{"num_hidden_layers": 14, "hidden_size": 192, "num_attention_heads": 3, "num_key_value_heads": 3, "head_dim": 64, "intermediate_size": 768, "vocab_size": 4096, "hidden_act": "swiglu", "norm": "layernorm", "norm_place": "pre", "norm_eps": 1e-06, "positions": "alibi", "qk_norm": false, "attn_scale": 0.125, "bias": "none", "tie_word_embeddings": true, "parallel_block": false, "init": "normal", "init_std_qkv": 0.0233, "init_std_o": 0.00441, "init_std_up": 0.0233, "init_std_down": 0.00441, "optimizer": "muon_variant", "learning_rate": 0.00892, "lr_mult_o": 2.0, "beta1": 0.95, "lr_head": 0.00407, "warmup_steps": 200, "schedule": "wsd", "decay_fraction": 0.631, "decay_shape": "linear", "final_lr_fraction": 0.0, "batch_tokens": 16384, "max_seq_len": 512, "doc_mask": true, "train_tokens": 162500000, "max_steps": 9919, "dataset": "wikipedia_en"}
MLP neurons of a small language model. Each row is named by its layer, matrix (gate and up: input weights) and neuron, and shows model dimensions 48-175. Each number is 50 + 10 x the weight over its row's rms, rounded and kept within 0 to 99. A neuron's up and down rows have the sign that makes its largest values positive.
After each neuron's rows, "fires on" lists the tokens most often at its 100 highest values on Wikipedia text that the model never trained on; "fires after" lists the tokens most often just before its 100 highest values on Wikipedia text that the model never trained on.

L7.gate569:59 54 55 66 42 60 48 47 48 61 59 42 65 48 46 33 53 55 36 49 56 53 46 35 36 62 71 48 49 50 34 54 44 47 72 47 44 58 50 43 60 35 51 51 32 45 56 39 61 33 59 34 44 41 39 46 61 52 50 68 57 46 53 48 45 60 45 64 45 33 48 54 50 47 48 68 61 40 37 56 43 63 56 43 59 60 44 61 55 49 68 63 54 52 43 80 54 48 44 55 46 66 48 59 40 39 59 61 67 30 38 50 36 50 55 47 37 65 48 54 31 57 39 32 48 60 64 58
L7.up569:43 44 47 43 60 51 37 52 42 44 51 54 43 40 49 47 56 67 49 67 52 53 52 58 47 40 49 48 35 53 39 50 49 56 45 45 62 54 43 50 53 28 61 60 50 48 44 33 52 60 44 31 58 35 54 31 69 66 37 55 35 49 44 62 62 48 60 48 48 52 47 47 54 58 45 39 64 36 54 52 41 27 53 35 63 57 54 49 66 51 46 49 45 57 62 62 35 32 40 61 58 42 52 36 62 48 58 71 54 52 56 43 50 55 53 60 44 58 52 45 58 45 42 61 57 72 51 70
fires on: "| ", "P", "% ", ": ", "R"
fires after: "| ", "ade", "ore "

L7.gate114:41 37 29 64 61 56 56 55 67 60 45 54 25 47 60 41 58 37 65 46 37 43 45 52 57 48 32 53 46 60 60 50 59 38 48 43 48 46 40 59 45 48 48 46 51 41 58 66 63 72 51 43 38 46 48 54 50 51 58 77 44 41 64 52 43 59 39 32 53 60 66 60 58 52 53 56 56 47 57 34 57 49 57 52 48 38 60 39 62 46 75 34 37 34 39 55 48 54 52 56 39 51 47 34 45 62 70 58 37 58 51 50 53 54 52 49 58 63 59 67 55 55 39 45 46 41 53 45
L7.up114:53 50 47 49 44 66 49 56 53 63 54 70 41 46 63 41 38 61 54 54 45 57 36 55 59 47 32 39 46 54 57 34 46 32 39 37 51 70 53 58 44 42 58 54 31 57 42 43 60 60 44 52 46 57 56 49 63 43 52 47 53 48 23 47 49 41 53 51 52 45 54 44 44 43 46 56 75 56 49 52 57 52 48 55 52 44 61 48 40 52 56 47 41 68 43 45 51 31 44 50 42 58 62 39 40 45 50 43 58 37 56 34 28 60 59 44 37 64 53 42 50 54 46 64 33 67 60 46
fires on: "===", "\n\n", "==", "=== "
fires after: "\n\n", "\n"

L7.gate344:36 71 53 49 43 63 41 65 53 58 51 37 44 52 46 44 40 54 54 55 54 56 47 35 53 58 31 49 61 60 75 50 41 51 35 49 45 56 58 52 38 52 66 34 50 60 52 39 77 53 64 50 29 54 48 55 49 51 47 53 54 47 70 36 32 62 60 49 34 60 58 46 37 42 43 60 60 48 45 41 40 83 62 45 64 59 44 46 44 46 58 46 41 54 35 72 54 50 48 52 42 54 43 35 70 50 47 46 51 50 39 48 35 35 53 34 39 55 58 53 46 57 41 57 45 52 62 51
L7.up344:51 57 45 40 35 57 64 47 59 64 49 59 48 46 38 37 58 44 80 33 54 62 61 32 43 63 36 46 41 54 56 49 39 37 46 71 45 68 38 68 32 67 60 49 52 43 34 42 59 42 69 54 35 44 51 46 59 47 52 53 44 61 64 47 43 54 50 50 50 49 66 48 30 60 43 58 57 50 59 42 53 41 53 49 58 63 81 41 54 46 47 57 54 44 36 50 52 44 59 62 52 66 45 50 63 54 57 51 68 32 38 45 57 43 43 38 58 48 41 43 53 56 49 45 39 57 54 46
fires on: "| ", "the ", "The ", "= "
fires after: "\n", "\n\n"

L7.gate681:61 37 66 41 27 74 54 53 57 55 49 37 52 49 40 56 40 67 63 61 62 52 61 53 50 65 46 53 51 47 43 52 58 46 37 48 53 33 60 33 52 62 53 41 46 55 53 48 67 52 38 51 31 35 47 53 57 64 65 47 52 54 65 39 43 51 36 54 44 54 59 49 49 59 47 49 48 36 37 51 25 70 45 53 44 57 41 58 33 57 59 43 46 56 41 34 65 57 40 55 65 56 44 52 49 65 51 37 46 47 50 68 36 49 61 42 60 55 53 60 27 53 49 47 54 51 56 44
L7.up681:45 58 37 40 53 56 49 58 51 46 40 54 43 57 63 53 46 42 70 56 58 56 69 39 40 46 45 41 51 68 56 39 49 45 50 37 46 53 53 28 52 50 45 51 46 37 51 63 43 50 63 55 42 43 33 40 54 33 61 47 45 61 60 44 52 63 55 38 45 46 64 56 50 43 67 64 57 37 53 59 59 56 62 46 60 42 56 57 57 42 35 42 56 37 47 31 50 62 32 45 43 68 65 54 46 60 33 46 38 70 47 55 46 35 54 48 43 62 51 25 37 62 44 35 72 41 49 44
fires on: "= ", ", ", "\n\n", ": "
fires after: "\n\n", "=="

L2.gate127:57 48 47 46 64 47 34 42 35 59 40 40 80 57 69 41 45 37 56 42 28 67 50 48 50 40 56 52 36 24 59 56 45 53 38 60 73 31 57 52 58 31 40 44 43 44 38 49 53 40 33 51 33 44 65 50 38 50 65 43 30 50 47 44 47 59 35 55 53 54 54 58 50 45 59 48 55 64 55 50 55 66 51 60 43 38 67 45 45 61 74 57 42 61 39 49 64 57 53 30 56 40 54 61 59 45 50 46 41 60 47 60 62 45 62 52 63 47 57 48 44 43 54 51 65 46 64 42
L2.up127:54 31 49 43 42 24 48 43 61 45 40 25 59 56 57 55 46 29 58 54 51 64 37 45 46 36 38 64 47 46 56 39 40 65 59 62 68 55 43 62 47 45 39 37 59 33 39 33 58 52 38 47 22 44 47 37 46 57 55 37 44 24 41 45 45 56 28 52 50 58 30 42 41 36 54 42 60 44 58 54 47 48 50 61 51 50 40 47 41 54 54 63 74 53 52 45 64 49 48 65 47 48 45 31 42 32 48 60 43 42 47 49 54 59 50 58 45 44 57 36 43 45 52 37 45 40 73 49
fires on: "s ", ": ", "to ", "International ", "and ", "ti"
fires after: "'", "Released", "According ", "pe", "ording "

L3.gate362:46 70 51 45 38 53 53 48 57 60 64 26 32 50 37 62 41 37 66 47 50 41 46 46 48 37 71 52 52 38 37 59 37 29 29 56 50 40 61 63 67 61 48 55 27 60 44 48 67 47 64 41 59 53 46 51 37 67 56 45 49 37 42 51 54 58 59 49 78 67 59 62 41 56 67 43 57 51 52 49 44 53 56 60 56 45 44 46 60 41 50 53 51 63 43 57 47 56 60 37 45 57 55 49 44 60 40 55 57 50 39 37 53 45 44 61 42 70 49 47 51 56 34 50 43 56 59 48
L3.up362:36 73 36 47 50 52 37 48 73 48 44 47 35 55 52 40 47 45 37 43 59 53 68 58 56 52 81 47 45 43 52 50 57 33 33 57 49 42 56 69 57 49 42 59 30 52 50 60 63 47 47 58 57 45 55 53 38 47 44 41 49 32 49 57 43 50 47 54 59 48 66 70 53 46 48 52 60 51 61 62 55 52 30 51 45 60 60 56 45 40 63 35 44 53 49 53 41 52 61 58 31 45 50 51 44 39 55 69 44 24 40 49 49 46 36 50 53 55 50 47 69 47 49 34 36 48 41 44
fires on: "- ", "1 ", "\n", "\n\n", "6 ", "1"
fires after: "\n", "| ", "|", "201", "."

L3.gate329:60 58 38 49 49 51 53 66 46 62 53 57 22 58 37 43 53 48 36 44 40 50 67 45 35 73 51 58 47 50 45 60 62 50 58 21 51 54 49 36 61 35 41 66 56 53 53 52 61 48 48 59 73 49 45 55 58 33 50 38 68 48 51 59 38 55 40 58 35 50 36 42 51 51 51 41 64 70 56 57 53 43 56 61 66 45 47 60 63 56 52 52 54 61 42 41 47 66 50 43 39 59 55 55 37 68 48 47 33 44 49 63 43 70 63 71 31 46 36 41 49 37 38 47 33 47 59 42
L3.up329:60 64 67 64 48 59 57 49 36 59 53 36 54 46 51 39 59 63 58 54 66 48 54 48 57 48 47 58 50 50 50 36 56 59 51 29 53 68 59 58 43 37 59 52 27 33 46 55 73 49 54 42 45 63 56 38 48 46 66 38 51 53 54 57 40 56 45 36 59 30 55 23 59 29 45 39 50 41 36 45 69 67 68 51 54 38 48 61 53 44 65 56 69 63 34 60 37 48 63 48 40 42 51 41 64 59 60 54 49 30 52 41 59 50 38 65 50 57 42 40 41 41 50 64 50 51 24 54
fires on: "eg", "| ", "• ", "According "
fires after: "\n", "- ", "\n\n", "V"

L4.gate452:46 74 42 28 57 40 39 45 31 36 62 56 47 51 42 42 50 51 49 63 47 36 50 40 26 48 42 44 44 49 48 59 51 53 34 53 58 40 69 57 30 43 48 45 80 50 39 40 51 55 42 65 51 52 49 61 39 48 41 43 59 50 56 51 21 58 47 39 57 48 49 44 32 45 62 54 49 71 56 39 54 33 48 50 59 48 54 55 52 60 33 36 50 58 64 58 73 39 45 57 49 39 49 53 42 29 61 59 37 55 49 42 44 42 65 48 56 42 38 38 57 44 44 60 45 41 47 37
L4.up452:43 26 50 38 56 39 39 51 60 65 47 65 41 42 48 47 44 69 37 59 60 51 42 43 45 59 50 54 67 45 50 39 46 46 34 57 33 57 58 46 60 61 53 50 45 47 37 28 41 41 47 41 53 56 46 55 64 54 32 50 50 48 49 35 69 72 50 56 50 63 44 45 52 49 53 65 55 54 44 59 49 59 47 64 39 57 47 31 44 42 63 33 36 61 58 52 57 69 51 52 51 42 47 51 27 36 47 38 48 55 57 41 42 47 43 52 40 64 55 32 36 64 33 44 53 57 35 47
fires on: ": ", "-", ". ", ", ", "_{", "_"
fires after: "R", "M", "J", "N", "T", "C"

L2.gate290:46 51 32 56 57 52 53 69 40 49 67 33 37 53 46 51 47 37 51 56 34 44 51 48 39 64 66 51 52 60 50 49 47 49 52 44 47 52 53 55 47 59 62 53 49 57 48 41 52 37 45 48 61 62 43 52 60 51 32 61 49 64 52 42 60 51 41 48 48 58 59 65 54 61 32 49 57 67 45 26 49 51 45 72 59 39 48 51 55 43 44 49 66 60 52 70 33 59 68 47 37 44 59 55 44 69 49 48 57 51 64 41 36 54 63 41 42 48 65 73 58 36 53 49 54 51 47 51
L2.up290:43 34 44 52 57 43 61 34 53 40 68 40 45 56 59 62 64 60 40 68 40 51 44 67 58 62 47 53 61 43 43 49 49 44 36 51 51 49 72 67 61 68 48 56 44 58 23 46 64 45 39 41 56 51 57 47 44 38 53 46 49 50 49 62 44 49 44 54 53 51 45 62 41 35 58 42 61 75 34 50 54 50 65 34 35 56 47 51 51 49 36 50 63 54 51 57 39 47 57 54 37 47 50 53 37 43 47 48 40 51 34 42 54 47 54 60 35 57 48 47 63 51 35 58 51 42 41 54
fires on: "- ", "|---|---|---|", "1 ", "2 ", "|---|---|---|---|---|", "|---|---|---|---|"
fires after: "\n", "| ", "\n\n", "|---|---|---|---"

L3.gate190:40 49 44 52 60 42 39 53 47 62 51 46 37 55 60 49 72 43 78 62 37 56 69 54 44 66 54 43 46 51 51 46 51 55 58 40 59 39 80 46 43 55 46 46 53 46 42 72 76 57 65 62 58 54 60 52 49 53 76 37 58 50 55 55 33 66 61 38 48 65 42 37 53 44 43 37 45 40 46 57 58 31 46 47 24 53 45 61 46 56 37 34 45 39 41 56 57 64 40 46 46 51 37 47 37 55 50 59 38 52 52 61 55 54 36 51 38 41 70 54 54 46 42 51 59 50 63 41
L3.up190:49 52 54 70 55 49 66 71 51 49 64 46 51 43 50 34 49 41 60 49 47 41 62 52 59 49 35 63 66 39 53 48 57 42 51 47 71 45 68 45 65 68 49 45 47 46 43 59 41 60 56 52 36 49 47 61 39 54 49 41 36 51 69 51 30 49 41 34 58 50 34 57 53 53 38 73 38 27 46 37 43 63 58 19 41 49 46 48 42 59 42 47 45 51 59 67 45 37 43 50 48 52 57 60 40 53 37 43 54 37 41 57 57 54 41 57 47 58 46 37 44 55 61 46 41 30 38 49
fires on: "= ", "| ", "life ", "Date ", ": "
fires after: "\n\n", "Early ", "| ", "\n"

L6.gate672:55 52 43 63 48 73 61 51 51 59 56 51 33 46 71 54 54 45 36 53 52 62 54 47 27 61 46 58 50 51 63 52 53 42 66 46 62 66 56 48 63 58 47 40 36 58 48 60 41 46 55 44 30 45 49 41 37 34 63 47 51 38 54 53 42 57 52 39 73 55 37 46 48 41 50 53 44 49 66 57 54 42 56 53 55 67 60 64 63 45 31 45 47 59 39 52 41 55 57 48 44 68 61 47 59 49 47 64 52 52 60 55 48 52 55 50 34 68 51 39 60 74 50 62 53 52 40 25
L6.up672:56 50 36 51 54 55 44 55 59 49 64 43 41 72 49 52 63 53 38 54 54 53 53 58 56 41 49 68 51 40 46 41 51 50 68 53 47 46 68 54 59 48 48 29 56 44 51 53 51 45 54 66 58 44 62 55 59 52 45 46 39 54 42 34 63 65 43 56 64 48 28 59 65 46 50 53 48 58 70 42 48 49 59 60 62 50 48 56 51 50 52 50 61 42 50 39 43 43 63 65 37 62 71 26 50 46 43 60 47 63 42 77 58 50 46 56 46 49 32 45 53 30 35 65 63 47 52 32
fires on: "s ", "' ", "ir "
fires after: "'", "’", "The"

L4.gate676:39 28 61 58 53 49 61 50 57 45 55 46 53 45 50 49 50 54 59 44 47 35 28 53 47 35 86 42 52 52 41 42 52 63 53 50 57 52 54 54 64 53 48 61 65 48 35 41 60 57 40 27 59 57 61 48 47 48 45 43 60 37 63 37 45 54 33 33 41 25 52 46 45 43 46 57 57 68 53 46 55 28 41 46 55 55 47 49 64 62 58 62 37 58 42 55 55 50 46 44 54 50 46 43 47 54 56 47 46 41 51 53 45 58 66 79 39 61 60 40 42 55 36 50 47 47 51 60
L4.up676:53 45 41 57 42 48 55 44 43 37 61 52 63 45 37 50 57 58 46 51 57 53 42 62 55 45 53 50 48 43 31 51 41 53 66 42 44 45 62 41 68 50 56 58 47 53 43 81 55 65 56 44 61 51 57 48 51 32 53 48 34 46 53 51 52 46 45 62 49 42 55 41 61 44 39 33 69 34 64 44 38 43 56 55 78 65 56 51 53 53 57 30 51 64 42 36 49 52 48 36 53 47 55 70 55 56 54 49 47 44 47 35 49 59 41 41 57 54 51 42 51 45 37 40 52 62 67 38
fires on: "| "
fires after: " ", "| ", "Votes ", ". ", "Candidate ", "Date "

L2.gate687:50 67 30 42 44 56 46 50 38 38 72 59 52 57 57 32 39 48 46 52 43 59 69 47 36 46 41 39 42 52 52 40 43 42 57 41 52 52 39 57 42 25 47 40 52 62 37 67 58 44 48 49 51 43 49 58 57 36 54 43 50 44 67 53 55 37 48 30 39 39 61 70 34 38 52 61 48 75 46 53 55 38 44 49 42 47 42 55 46 52 49 57 46 72 56 71 55 44 40 29 56 41 85 32 39 49 36 53 59 60 40 46 61 44 65 51 52 42 54 61 43 52 56 55 57 58 56 36
L2.up687:59 59 34 39 53 67 40 67 33 46 50 71 37 48 35 44 53 56 36 65 53 40 79 31 43 54 52 74 54 44 40 35 45 52 60 47 55 55 55 40 54 55 52 43 46 47 48 50 62 38 63 45 51 67 59 60 36 52 53 40 41 38 43 55 56 53 45 60 53 53 32 76 56 62 50 57 44 47 39 48 55 68 39 57 50 40 40 44 38 50 50 53 47 61 55 51 44 76 58 37 51 52 45 61 52 46 47 60 63 40 62 77 64 49 46 50 44 46 50 31 53 44 31 49 70 61 59 43
fires on: "s ", ", ", ": "
fires after: "'", "’"

L4.gate287:40 54 45 50 54 44 61 43 69 59 58 38 14 47 38 44 33 27 46 64 32 45 49 48 61 67 49 56 51 54 52 70 50 49 62 53 50 32 53 49 62 40 62 42 62 64 45 65 35 60 38 64 48 57 59 37 43 39 39 50 55 55 35 49 37 54 39 43 49 53 45 43 50 44 45 52 42 49 61 55 47 49 46 46 57 66 51 59 60 44 52 54 44 54 51 42 35 57 51 58 37 56 45 38 48 54 51 50 48 45 45 45 46 64 53 51 59 67 37 59 37 39 32 38 36 56 53 58
L4.up287:34 67 53 48 40 84 58 51 56 50 37 61 48 49 55 31 40 41 44 47 53 52 50 53 58 65 61 43 32 58 42 51 50 33 50 42 50 48 44 40 48 48 50 62 60 59 40 34 41 45 51 39 49 59 39 43 40 53 51 55 45 43 42 58 57 51 53 62 57 55 54 35 30 59 36 43 41 52 38 63 58 49 38 54 42 44 63 53 45 30 64 47 54 38 44 59 49 31 46 45 54 36 55 37 35 40 50 46 54 59 48 36 46 56 59 49 47 57 51 53 54 27 35 29 77 28 45 50
fires on: "\n", "\n\n", ". ", "W "
fires after: "==", ".", "|", "career", "°"

L5.gate41:63 50 55 37 59 51 51 75 62 45 56 41 38 48 58 47 60 47 50 45 41 40 51 45 55 72 37 54 54 54 53 53 31 44 53 58 53 57 59 60 56 45 63 54 49 53 51 45 56 41 41 40 62 50 47 39 35 62 63 56 45 58 36 33 40 55 36 41 56 68 41 52 44 39 45 51 49 71 32 49 41 39 55 48 56 44 62 55 51 49 47 47 61 47 48 56 55 36 47 71 44 75 46 52 52 50 45 51 23 56 36 47 54 51 47 38 50 50 74 43 47 49 48 42 42 45 63 42
L5.up41:49 40 48 43 61 52 56 60 59 46 52 41 45 63 82 53 41 51 66 47 15 47 42 56 55 52 42 54 47 59 48 65 39 45 36 56 51 44 48 57 64 54 70 62 38 53 52 43 61 51 55 46 39 53 54 55 36 43 47 48 55 62 44 57 45 65 46 63 48 57 42 44 39 49 37 38 65 58 52 53 55 55 51 53 52 44 69 44 49 60 57 44 59 64 55 58 53 53 53 57 50 54 59 48 59 52 35 49 51 39 48 49 35 43 33 44 47 65 52 45 67 35 55 49 51 46 54 52
fires on: "- ", "\n\n"
fires after: "\n", "="

L2.gate158:50 46 59 57 44 49 48 47 41 49 57 43 45 44 49 52 46 45 40 34 64 52 52 61 36 66 45 59 65 59 56 66 45 66 46 66 47 53 47 48 57 52 44 51 26 45 48 18 36 37 56 51 62 49 55 50 48 61 44 51 50 65 42 46 57 46 47 37 55 57 63 46 48 71 69 53 53 45 36 53 48 42 51 41 51 51 62 72 61 24 35 55 44 67 42 50 26 51 52 49 41 49 43 44 34 43 42 71 49 46 65 45 67 58 35 54 54 57 46 59 32 45 54 42 35 58 66 63
L2.up158:61 51 54 39 34 43 49 59 70 35 48 40 33 46 50 58 49 64 43 29 69 51 45 47 39 43 48 60 65 62 65 62 57 47 46 49 38 55 60 52 59 35 61 47 36 50 67 31 33 49 51 47 48 52 51 49 48 55 50 43 51 63 30 41 48 46 57 46 43 28 67 54 51 57 48 58 34 44 25 52 47 38 42 39 62 55 58 47 57 51 33 55 79 63 38 54 34 60 50 50 48 48 34 49 54 48 52 52 48 68 71 59 50 62 34 58 36 55 51 62 52 57 54 65 43 47 62 71
fires on: "• ", "% ", "202", ": ", ". ", "G"
fires after: "- ", "| ", "No", "±", "Website", "("

L3.gate649:50 65 56 60 43 37 57 61 76 38 49 54 35 61 40 45 61 44 51 45 55 47 56 57 52 77 45 60 57 39 55 51 56 46 34 37 38 50 51 40 50 53 33 43 45 60 57 66 56 53 54 62 62 48 53 50 51 51 42 46 61 36 52 57 34 55 51 47 54 72 43 52 63 46 44 41 53 47 50 77 39 61 35 35 59 51 65 60 65 23 70 38 42 59 45 50 56 55 50 49 51 64 54 50 57 56 46 43 56 67 37 35 51 42 57 25 46 56 64 63 63 43 47 43 26 55 53 50
L3.up649:48 60 45 68 32 53 75 40 57 41 58 23 33 58 63 53 57 58 60 51 50 66 43 48 37 50 65 50 38 48 43 62 45 42 35 51 36 47 57 36 58 55 56 67 67 47 54 57 46 48 37 59 50 70 32 53 33 51 43 44 52 46 34 57 53 46 61 50 61 48 35 56 63 58 58 50 55 51 52 56 38 48 42 63 55 59 50 64 53 45 36 37 52 66 48 55 48 42 57 51 26 45 55 40 41 63 42 56 38 40 51 50 50 63 63 56 39 62 57 53 55 40 46 31 60 44 60 49
fires on: "\n\n", "\n", "|---|---|---|---", "|---|---|---|", "|---|---|---|---|---|"
fires after: "|", "\n", "|---|---|---|---", "\n\n", "|---|---|---|---|---|---|"

L2.gate374:57 36 58 62 56 44 43 47 42 53 68 53 57 66 55 54 43 51 22 41 40 43 42 42 47 41 32 59 39 39 69 56 63 52 60 42 52 54 49 42 53 45 53 61 45 55 57 47 46 60 54 57 36 59 59 57 42 45 43 61 56 60 71 69 56 51 50 45 50 62 28 38 40 50 38 20 65 48 45 37 50 47 66 63 61 54 54 48 66 54 51 46 44 37 55 52 65 55 55 62 59 54 36 58 58 52 64 56 30 42 34 58 37 64 36 67 46 55 55 71 47 39 39 59 37 48 36 38
L2.up374:57 38 35 53 46 31 43 51 35 53 48 39 54 57 45 38 54 45 53 35 57 45 39 56 60 32 73 43 59 46 39 37 52 44 65 53 61 55 56 52 68 45 52 34 50 30 47 61 33 38 62 32 45 56 57 45 58 45 51 62 39 68 46 58 56 43 40 47 65 50 67 48 55 55 44 50 61 50 56 56 43 23 53 59 56 53 55 45 63 51 51 36 59 42 41 49 30 40 41 63 48 65 64 67 43 53 58 48 59 57 54 50 42 65 43 65 52 54 48 57 51 47 54 61 30 57 53 39
fires on: "| "
fires after: " ", "Votes ", "% ", "unning ", "0 "

L4.gate200:51 62 48 48 55 45 39 60 38 43 46 48 54 50 46 50 37 39 39 48 44 66 57 29 45 51 43 49 71 50 57 39 38 56 67 54 65 49 58 46 43 37 46 48 58 37 46 50 60 42 32 54 31 37 46 52 37 44 53 46 56 34 51 60 45 41 59 35 68 31 41 34 58 49 48 49 44 35 50 65 43 53 51 50 30 47 61 48 32 41 43 53 35 64 47 40 68 41 28 61 44 67 74 34 40 53 37 51 53 54 52 35 28 58 33 55 40 32 56 69 47 47 49 47 61 42 32 36
L4.up200:60 67 44 61 43 63 58 50 45 55 39 35 48 43 37 63 46 59 45 41 51 64 56 27 59 55 29 62 80 36 55 38 49 59 70 53 56 51 39 48 43 48 59 54 39 42 53 41 50 62 24 32 22 43 34 67 35 73 53 57 53 69 49 60 44 53 57 41 44 35 60 51 64 57 44 55 51 43 45 60 46 55 36 50 52 53 55 62 49 59 45 46 57 42 56 53 51 37 41 57 59 55 35 38 55 49 69 43 57 50 60 49 36 40 34 71 47 45 46 59 51 57 43 50 57 41 41 36
fires on: "s ", "he ", "He ", "' "
fires after: "'", ". ", "’"

L4.gate297:50 28 45 57 38 49 48 44 52 47 61 48 76 59 63 47 61 57 52 36 69 29 45 39 32 44 58 50 46 57 40 65 48 67 56 37 42 38 66 53 70 44 47 39 43 37 57 47 48 31 46 19 50 73 61 43 45 39 49 43 49 69 53 53 44 49 41 62 47 39 64 47 51 35 44 64 69 39 55 54 39 41 54 61 60 56 41 57 71 47 54 62 52 58 44 41 55 55 57 32 49 61 48 67 38 55 46 51 42 38 61 60 44 55 60 55 44 75 45 58 50 45 45 53 44 56 63 43
L4.up297:37 40 49 56 51 24 44 51 50 45 38 45 76 52 66 56 56 54 66 38 52 47 44 32 51 15 53 39 42 41 35 42 48 72 61 51 46 31 55 47 60 46 49 57 50 44 49 52 48 35 58 30 58 70 49 64 54 37 65 54 32 59 46 59 46 46 43 49 47 38 48 43 56 34 56 57 51 35 67 42 48 42 46 53 58 40 55 55 56 58 52 61 41 41 57 43 39 47 53 47 62 58 57 64 57 55 41 45 48 47 72 40 39 54 58 62 40 55 44 43 42 32 37 46 53 38 56 43
fires on: "| ", " "
fires after: "| ", "Title ", " ", "Candidate ", "Date ", "Party "

L6.gate53:63 24 49 52 48 43 69 38 35 56 62 56 36 63 56 48 59 53 69 40 44 63 53 58 45 35 53 47 71 38 78 56 65 55 36 48 46 37 57 52 49 65 33 56 40 47 50 63 81 50 47 47 35 50 35 55 52 59 53 51 61 35 47 51 50 51 49 39 38 64 67 41 54 53 57 45 58 41 48 46 45 52 63 49 49 57 46 56 55 65 49 56 66 59 29 50 50 55 36 55 50 58 59 57 58 50 53 50 46 47 46 55 44 46 49 59 53 42 34 45 49 52 58 57 38 63 53 46
L6.up53:61 41 45 57 54 48 33 45 67 50 52 44 50 64 46 64 57 44 51 48 51 57 41 52 55 67 52 49 50 60 61 60 58 72 46 34 53 33 52 74 56 50 46 72 42 38 44 57 31 59 50 61 47 55 76 43 60 57 57 59 45 47 50 42 38 64 48 42 51 45 45 41 66 52 55 40 60 47 66 48 48 52 53 37 52 44 63 42 51 60 38 40 51 44 53 57 55 44 48 50 34 59 58 53 49 54 40 33 30 57 46 52 46 40 67 51 41 55 45 31 43 62 34 74 52 37 39 46
fires on: "== ", "=== "
fires after: "\n\n"

L4.gate426:52 61 56 46 47 64 59 40 67 35 58 53 41 46 47 45 37 36 46 27 52 52 56 56 56 62 47 53 58 35 25 49 44 54 35 62 52 47 58 48 49 43 58 44 28 59 47 58 69 53 44 55 57 63 37 55 73 58 48 43 65 44 32 57 41 51 45 23 67 47 42 37 42 66 52 65 45 57 52 57 39 59 54 56 48 54 44 44 31 36 43 39 69 64 46 52 39 36 39 51 50 43 38 54 45 64 49 64 53 51 58 59 57 66 37 42 46 65 56 55 43 55 37 45 45 33 64 55
L4.up426:47 48 67 57 40 67 62 42 37 35 43 43 50 45 58 40 41 37 58 51 53 36 45 49 47 50 49 57 55 48 38 43 47 41 56 51 56 37 55 42 47 59 65 32 48 66 36 60 44 55 51 41 77 57 35 52 64 75 44 51 62 50 65 64 39 45 38 40 51 46 37 54 51 32 63 68 62 61 55 36 54 59 48 50 45 66 43 55 60 54 51 34 61 66 50 51 36 52 39 31 34 43 46 51 45 56 34 50 59 47 54 46 46 53 25 49 38 43 40 53 46 60 57 64 42 38 69 59
fires on: "2 ", "3 ", "| ", "onze ", "16 "
fires after: "| ", "\n", "201", "Br", "6"

L2.gate26:43 41 41 53 44 57 63 58 52 62 32 56 49 57 63 47 64 65 65 59 48 56 62 57 36 43 44 58 28 29 72 58 41 33 44 54 50 52 53 43 48 48 57 47 44 52 37 56 67 42 45 60 40 35 46 52 58 44 65 56 42 48 28 57 57 42 54 36 69 50 53 36 55 55 32 37 44 34 72 49 60 45 41 45 57 35 50 56 47 50 67 56 44 50 72 56 45 52 38 39 36 42 56 63 49 49 56 60 43 42 41 41 52 46 58 53 61 49 54 53 46 48 54 40 47 46 59 48
L2.up26:55 63 60 56 50 57 46 37 59 54 38 54 23 58 46 45 47 46 58 23 46 58 51 60 64 51 57 54 43 51 67 46 47 45 44 42 47 49 59 50 45 30 55 31 46 69 39 56 57 31 74 52 61 62 56 46 28 48 65 49 53 44 38 55 41 45 40 38 43 57 39 55 54 70 24 62 68 57 36 55 55 64 52 36 58 49 50 68 60 63 50 44 54 62 44 54 53 35 43 52 59 43 55 56 55 37 42 41 37 67 60 43 64 53 41 56 50 40 49 49 55 39 40 59 55 30 41 49
fires on: "===", "=== "
fires after: "\n\n", "\n", "s"